Weights of a small transformer language model.
Size: 14 layers, vocabulary 2048.
Training: a variant of Adam for these matrices, 667M tokens, 10181 steps.
MLP neurons of a small language model. Each row is named by its layer, matrix (up: input weights; down: output weights) and neuron, and shows model dimensions 112-239. Each number is 128 + 24 x the weight over its row's rms, rounded and kept within 0 to 255. Numbers have three digits each.
After each neuron's rows, "fires after" lists the tokens most often just before its 100 highest values on Wikipedia text that the model never trained on. A number after a token or word is its count.

L7.up1168:151141126132115118146094154126147121144117146133118109150109147127178091153123172146139122167152139128126107140159138147088119140139136121116138134107133119157164142123170152101156124101125146124121113128129138155164177150141104104119159164131130158188150165149164201147101095134127121118136165177128172128103121170181101132162176099185106138186161115162117130135145127129126172161137
L7.down1168:138122163139144151115154110116120124136178133151118123107112116109151121085146127151129126134097138107145171153119163128135152141142127121165084138145076133114080105144075108134162140152132078141108128059136122131137085145132131130147134098106109122143156167177116091113107155134121136168149103113105130131084108118073156098142144146130153125100181146160187141122111107088151124113170
fires after: "\n" 51, "app" 8, " p" 6, "b" 4

L5.up660:154139162119161106116128126145127147127141144168126094147178126126189179146150132095116127140146133116138114161134175095162134099108136151138155115131161101123141126125163129166134097140144162108134136145122120158142136157153093142133167139152150093156128141122125122185174121162096136122156114118142135158180110115159140105158156152103151142139146179176148153123087169125155166098155
L5.down660:158154143151082184140140128128136122122173098117096127105117147135104143129166151146138136115131144124144159110131095124115135151131082121108100139130114161126144119166122141137123144122115103126123095123109136122146147106112179108104177129057108172100100129128140137135155161134131158104099113111143139128147127164126143160099102096112150134134089148098136097143153128116112088141091
fires after: " " 26, "port" 9, " Se" 9, " of" 9, "bor" 6, "al" 5

L3.up320:114094164148151106102141140151089119103127121107132145097113132108135150135117086066129148128101082123139147173158106112157151160119167076104138159111123147131163123161131189150117118114141141138134117119114142152114089081125128155124118152104122135120121112119116141158125130153158079111088134129110145144115116114131136143129117156128117157180139122099140132105142114131117141122148
L3.down320:113099163154083076105116139173126104168100135127108137112110108093108166133137107127152123100111137131102080143120092136135142135138193134137093155119077127113083082154137127162101122125157059098098111178156154118117166083131115110136117118132105139125131147161153146093131119162152134108132146159122124151121111166115124139132167091160145137093122123133126163118127103110177137130127
fires after: " re" 29, "'" 18, " Re" 12, " under" 7, " sub" 4, "th" 4

L8.up1110:148168125160114166060145136113165135100109097123166121113116109082158161084158175143103108159142065134133107113119168138097120140139128124135166109123167125172081152101141131131068090142111156145107089117154142090118143142086126138105101178145161132089153121173106136112135138122163104120094125168103136157119172125139145135134128131096127127134135128171131125126137082104105151149133
L8.down1110:167137126130151141135095124153128106170154134141087113157125102165108089144114142112096094139088153110121149176172115103158128129180102082125123134148083101142192106121094115149145172146189104098094139125102150107115117152159123131116118099147104135164108153113157140116145109135143101098127138092147094132122115103191098149163104109135114089115152125079135127156122098121118151167125
fires after: "-" 24, "\n" 21, " con" 10, "|" 6, " a" 4

L5.up389:119101125097090100111096127142106081136131104156144105087073114089141082093127099116143083121128144135146084112080111104136126094108146133140124153123108151115134089111123071085133115110090126121108121144114111118121110117075144124150140084115093099121135109088119124100123107119118141100089154102128090112090151150145106139121134113106115070119132116129113107126146132123122098112138
L5.down389:059121116121153140146121140122109115097102161118150124122140106161120107116123139113104127137088135161076174097146119124136091179133132145139130125140120128129122165136058126115124122127114127149153085120160154154153145154142139181131113084150140136148131162115095098150108160101069149146142104164086133129102173109126165102163088104145071178127154125131099098086150131103079116144098
fires after: " the" 16, "ver" 9, " an" 9, "ed" 6, " The" 6, "n" 5

L7.up889:113103178055128140128097079145126084118122126085120088144131107102140134121151148126146112155135114079100150138132117096125147107099111096118105138139103069147110121130177093117151121096117116120119118129132154133139131118111092083151110137086155097173102100128103106094183105153118133110123140120155106128127084185145134098125141103148097081091118104136091133110132106115150190092093
L7.down889:138130169140094125122144123090103144089156116156128176094103121115142125116099147103091070110128155119141147104094127142103132131148133122116102127145123109132151153117094158158125120119097066109087103075094110157124152112127133166142160148139106128114163147188119127086125132129121144125144128133088148107100136140099158139122146141115130134161161107152132122163114143128110115193114
fires after: "." 49, " f" 5, " an" 5, " has" 4

L7.up263:135136150143132132132128148156134138173155130094145133142125124127114148126117122175144148122127099102123129088156160164090159152146159102133133136153152150134160132135145118132121109143137142122134209155133139114168129140133156118095117146142114136141168133124165175119106115126143151132161107181140204102083116184168109141161125102131119122159165138171146154129126142173162124183111
L7.down263:117144117127161144161151144102152140105130135168141093112119106115175097152114126136127124152144152114162114148126148129149102091113136152100133179125113127151103106092109161119191130164152087151159103097159120140133104139136148146121078083135105166107158151125083115145154172141150135167073092077125114165119144119133135140120154135096156160119145115157178105160131089092128149112196
fires after: "\n" 38, "com" 9, " to" 4, "ver" 4

L3.up1405:121062136127167155129148191155122134085142113114126178099154125161112124100137136105117171137069114098126137127120101160145151149140113118155092159139101111154124131156114136114149153145165083143104142122146132102190103096117152135150164135179158125101142116114112137131127177138111127132091163144121112115138113120127144208141126120148122106111118150125086095135172133168137109124132
L3.down1405:162132125114129117127149079081126090130159158154098115109150123103127131110113173171116117169116120152114164140114110138152128113147111095140173132154050121150166116152139144136116130099159108151159122079132144143143110146115108122123139121112073031125099151185142125098127120104106123160110142119122095095108151132140116087151099108108109143163128138102132110139118105149119131149142
fires after: "O" 20, "S" 17, "E" 12, " so" 4

L3.up733:120104103173157159134174149114134159119155140121115119096085124111126083126146118171110156151160154155144158184122112132110122117139126114124119147132133163137118148120153142170150127120116129138119124120141126133152113106108099112138175094130119087161111128081118115103090156108171088125133132157145148180108156099119193105105085139102152130141168135147135128070139112119154119128103
L3.down733:140087107131123128142139117136157125141166095109078160093065103130125127155122096126125162135168141157175127148095136152138101127149142121111082164132146074158149104124149126139194141163168105094099124129117134106149094085130099107104099138137117115119114131113086088109131128135146094135112101141114124147106104138101110088054117119134158125140180122148103141128134126156151135174149
fires after: "er" 21, "tri" 10, "y" 7, "ce" 5, "ri" 5, "le" 5

L3.up70:124135124114153140122190116116089138187142125083124099104130148147159096136152106120148138119130143119114150131124134110169133094137147126113095142134134135120157137077127136099170148143158167154134136121124145117130127162130108143125123098151143131168190104127137144116128160122096111125158149067167117176124081143105134153153127137154161153089143136150150150124123111131118120175155
L3.down70:149112135155104136127087142119173101070090161159130146113129116135132137132130126113074111120152073159125111119125146125128108140165138112131166086131129143129137110157144129147127123094140104130124136129126118133097089094159161117155137182078146114154141123157127146106132093131135114151126081185091155092136140112160116132143139138105084085138100142127164093172142144162139125166118
fires after: "e" 27, " d" 25, "te" 7

L3.up1100:150132116086125129131111128112158121139122124105132132097142084118166117113132091115117079147167156113159163136105143138164135097169117126125103118154158105154108145139098120101136103124138124134122140140103096124083143128110139109196100119102156123150138102156113161133159117095165140132115102159101117126068127111130160133126122151135143093132072130108114115150126130121148101130126
L3.down1100:153108095114103115128122112114150117113133115057182128122141088155157108153135146117130145143167105140134113119135102137067165072137139113106109105155175123117104156119118161094160180103143116118171144152119083127134106139106116148133117132123091120114109110143136151116199082111142159148153098126122105104125175120111136117126164153169134111096181145101149063124099099121087133096132
fires after: " one" 26, "ed" 9, " Se" 8, "e" 7, " f" 7, "c" 7

L3.up517:116144105146154127125121114090154088103090170081138138120116112167127164152120174164135113111186178124112092131191144138174164136141111110151161161135107137139123117124109145125153158134126116135119120148106108092096132121114127122125121159093103136155155069086108140157123118135143093149153149152094133115106127097101188129114124134098137118084116116118085135109119132119164119125150
L3.down517:102162123106138116127082146157132104106173152136123081141113170047131119139145163137142196126132183125077115136153134098133144132143163130108109114105160150121093183156132102162116131100122132121109114124081159115121137107111121107124148167109156139130122132157142145144130117134132148140133113143112116167128154100127132135197125131132119113140128143137106154118124139102140087131074
fires after: "il" 14, "li" 12, "ta" 10, "l" 6, " lo" 6, "pa" 5

L3.up358:091164128133143178124141140109062164126120139095123140132131125139151118083113083099127089089139151134121122143150160136130125058115125107107135092160131150139153116131115131158133114141164147112147127101135146124128059155135100119124170098080091140118136070094092157095164138122146121105137125118127122139090125130106103130135135151100166107108106165102133101123084154074139109167115
L3.down358:121085096101112125099134138088146089101134127167125092138145146135146137143156124118128126124130114104145119116099121123145115189153154133134130149117134111122122159112115111102152120098107114099135103137112118130072165080112139100139096177139173127154128113213111093125105108081095127141090125141140158126156145102151116073128128102142117153160123158108146121162196118184119126102134
fires after: " one" 16, "c" 13, "u" 9, "%" 7, "te" 6, " A" 5

L3.up1532:107135143123125158091143087144097124146133145117088115148110108138124070124124118119104136098115138092124111120116113126114102109141118086077135105158113148150122124109146098061133148130118163156142142090091148113125101109122068172135134071108090123117141090121125143115117164098102116130123151100147090135115122152121112121105105125117185138103129116123125103103102124141102076162113
L3.down1532:105100085138144120103112135098112126112123129093148115110132153132107169122167138075110090145132101156106151149137142109152126122141158123160107124112165125112185132122082108142141114114156105105115140149147101127086115129160110086120099177134182129168126099146112088088134089115122112148140100138136138101142112103124119120179087147133080092135104141103123092142148133120122174149138
fires after: " d" 24, "d" 9, " an" 9, "we" 5, "ri" 5

L3.up769:123109148146156147108134117179084187119120102112131096122110124171118098147095126171133102127126147156176125136147088149133100129160119138113105099135126178133121098140133116186124112120164089117109155136124094109144124127137140135076129144109164123118121139092171142118165126103144125149155126118147063142083142123108153114132151158113118102103168109118120132118112133146152144113132
L3.down769:095139109111116132143137121137131150120150113126134137140149132121091085118123104126143130155130126131134142155143114131087084151088091121148088136124161161120118105087134090111133134185138134131120111131115084143179139150126144160132147106133151097134181154106137094118122138136127135125148110098181116142124153126102145096138112080131131120119147170129110102145157145077092151160143
fires after: "s" 19, "us" 14, "ve" 9, "S" 8

L8.up685:121097152068116142135173116136115156145133135168123120094112097147117128096135134043145121144111146123154135161103173142107140099144148131117118123114130147158106154091095151158164172077186152114157121100159109105138157125105151129158138132167119137114124112101101108170121130096139085127125114132131127101103121104138147131111110177136132097163114147130113087075145171115109138114114
L8.down685:098104112143141139140128132082118127092122140089120145111173128136108131101104088164131124161151142117122138129130113172114178154096104107161151138143117132140150126177144081165114113134149121147133149166131114148116156143110081136126171145141144092080117121136148094143137108144135151168146091184098128130140123156128155116121115148128131139127148125118125170169107137140135146125088
fires after: "," 42, " in" 10, " In" 4

L5.up50:119166111162145137147103151104088113152107157111135125130100141137093153113139119152120171153123140140199140151162111142150153132156123120108157115116088121146119160132112128156081087128134105121111135161109152177074123107125154116157105104162144126109139135149078104144136124187115108121109121155086143128098122157142138132128094128093101078130109144140127129152133122107113139149116
L5.down50:153136109135136145109160107164195121143157089135098166127140129097142127112146148066118090156120129139047138086113179148107100131099118158145103140151147116134132129115144120178174100144127163107104123094143151128133115123138173098080157134112105117132140159083139156123114160107143135134081151129167127088148104061110113181125141131114114122129149140091154086136120145101097138096163
fires after: " the" 37, " 19" 9, " of" 6, "s" 4

L3.up1149:161123088113119135103134140082146125114123109127146122094144105130154192107114119164127159134120126122106183119091144102147160106125129177176107176075132094112142082131112118111088085133123101078096157192165125133140094159123150093103111121133096125103108173171121133141119098120129114136087140111078097127140151128113129124132128130143077121140123133144088156123158124067144132053126
L3.down1149:153137152101103121150095126157150094117137137170096149142122113127129098138085102143123130155110135150141087121152139117108093126124141093110165133164093126113112189151146134134154135103104130176121120105108146145109132116086109158138140074125117158147119121091178139098091167170106138126142081141153145142129095102146164160133154115112172134125127116137157107115097132141116089138129
fires after: " co" 16, "a" 9, " Co" 9, "bu" 9, "ist" 7, "at" 7

L5.up697:100143131154166122101144188152110105127113161162124104110157130106146159156142150114137074162102111112153102135123141105109127129160134157121163145143151083120102159125134114105127095150086145110155128119128112168125147131151135127132148115144143141125159117137156178107140115164099122148139123098116148198203118122126136136112138112136124143131166083124122098127161152112102142103131
L5.down697:132137095139113132142115080098169140085142095133081123132133097111136122103139112136122150129138137148091171112119122085168141109097103112161086144162151130119134093137093108144127158123147123133112141123116102106139117123117078133113096085102119146107138143125134085137127148159145167094163125155135088086094140126080158165170114121129104144112134142098118114108143145084089107159129
fires after: "\n" 89

L7.up1478:127129119091144110174122138142116120121102205194123093096144139115137185153134157088142092162108137153102121169137133159107127141137117115132180109107166164120134127137129129136142143152104162142142112151126110153165151132100160132103153131154134140157167122208112143152147152117138159149138141143108158136171154114151139131148180122101096126168106152133160130141136119095122130135163
L7.down1478:185156116150111122106160142125135134150121087087133151163139166138139095105135110171112148057163138116146135132166122084141160133093117079144097141130112140113144105151097113156086139128153121172154099114084167117137127120154122118127190145118132108129101119095130132169081119137111126167135123096166113149119109098148128122158112104167127168116149112141101119084171125137124096109113
fires after: "," 30, "i" 12, "ch" 7, "tic" 5, "j" 4, "en" 4

L5.up1261:095129128133147096098128127093104096127120117074139138141108117104135117116150153204137116172139143110162111162125172173130120138132127097145162187124160078147105129147135155133104116136112144131112170108143117151099100112141144155129131125170123150052099101166082127130125150186127114116111166124099138141137120130145154149140100128101131101088102151145126101096108133123154131171118
L5.down1261:099143172089120142127151151156146158098150173096175139128127153146126137107126110081137174129083114131102124102111131114151122120116132122111124067167095121129117125072137114120155126150146106162126097124087134105163125156115105126102084116081137104152184198130106139104146117109145145129123120154105076128147147142078106130133141143145159102137156114147134137148131157131131140138123
fires after: "\n" 55, " Win" 9

L8.up629:154130129126125116127121094135120098131145052136153118085136095149129154111143120123113116142125079114146120139127104189150127119147114106115113141129088109141155169119097132132141108135145116166120100116159146161110170106130108105089151151134121150127125128139132125087124144122111132118119154147086120139124153164134109163114123105116134146141128125122106115120152129119143125144119
L8.down629:095145136130106122066115128122115126117152169112094143132110152118113133118128088138101169142118140141041151124110145114146125143109150139168155118120169139135126054171181095142087134116092133118114150119107120108144120120104117140159095107150125126133125162110127121143138143171121084092093129135146141121124060105129149114147144115127099110128156145130126140128104134108101151166140
fires after: " re" 36, " S" 6, "-" 5, " Re" 4, "---|---|---|---|" 4

L7.up1396:136120100106101092136103123100098138112147154129069091144140121125123021113127124123135096165142145124130134137118122092084155094094099105116130137118128075091140139103121122088133127076143105140109133149107140148139125146116075127139123132164127114165137121134120158131137084113119113106137140097174115104107131148109074089103140111119154116129132101076103104134145091142103147144128
L7.down1396:100078153126177133112135115118115115093133141107134135124126161109164126128129104111108084115129114094130146119116147093158112141148136074145141119167113121161115120163074113151138153123092147108101134075131131131116138107145157122088165142158151133140150150167124082123121166147124133158132105146064094137117121146099140132171158131131109109102117095127131173128124110116129138144114
fires after: "." 37, " p" 8, " met" 8, " me" 5, "," 4

L3.up935:153135148130148148114111117120102148133139112127128149118110128142136146139170128122071138102152142104090163143144148166097137099128170172152136138163148122140148110145133181154110145130172141171125155122125151158128114134148118133163125142142134109179099115103126089144154157156127141121099123114135105165143155107116146133146095159129165122103158152098168108160130164150136114182152
L3.down935:087126113119123133108133158151124118122110131149115116153183119136108094166142118162174123129124132165191139125093122050165111182139145100114101101116127171146136149123114113143149116122103131121122098126131132122102140113137185130097142165121145135082121108208146168094148097080101133087136168169132144094157097115141119105131152138126109127131108114140131153112151115151131096147145
fires after: "-" 23, " d" 10, "ter" 9, "l" 4, " Ho" 4, " S" 4

L8.up1337:028132140115129149158132107129116092105126111120129135127090127133100131168095127108127127135098103141125150127140108127121096113135098109093073108126127122146116148109160128132095170103120147129134134149128098130167116112110126104097108131140139103133138092126131105119123140135124123146158113124139145087119124114132137112084104088137095118101113111085106079128119126099112151187120
L8.down1337:119138155174134102120123168114144182133101137168144127141122134090142128120144112169131100091106126118116111130130124142128152135134140119187159068157110131121147099130086108135148110114092130137135139083123112105090140109146130137126092114089094140091149157099089114135112156113109105116102129100140099155141138118105154115135169147140163117153151112145150160127099090132084096155124
fires after: " " 21, "da" 9, " 0" 6, " The" 6, " to" 4, ":" 4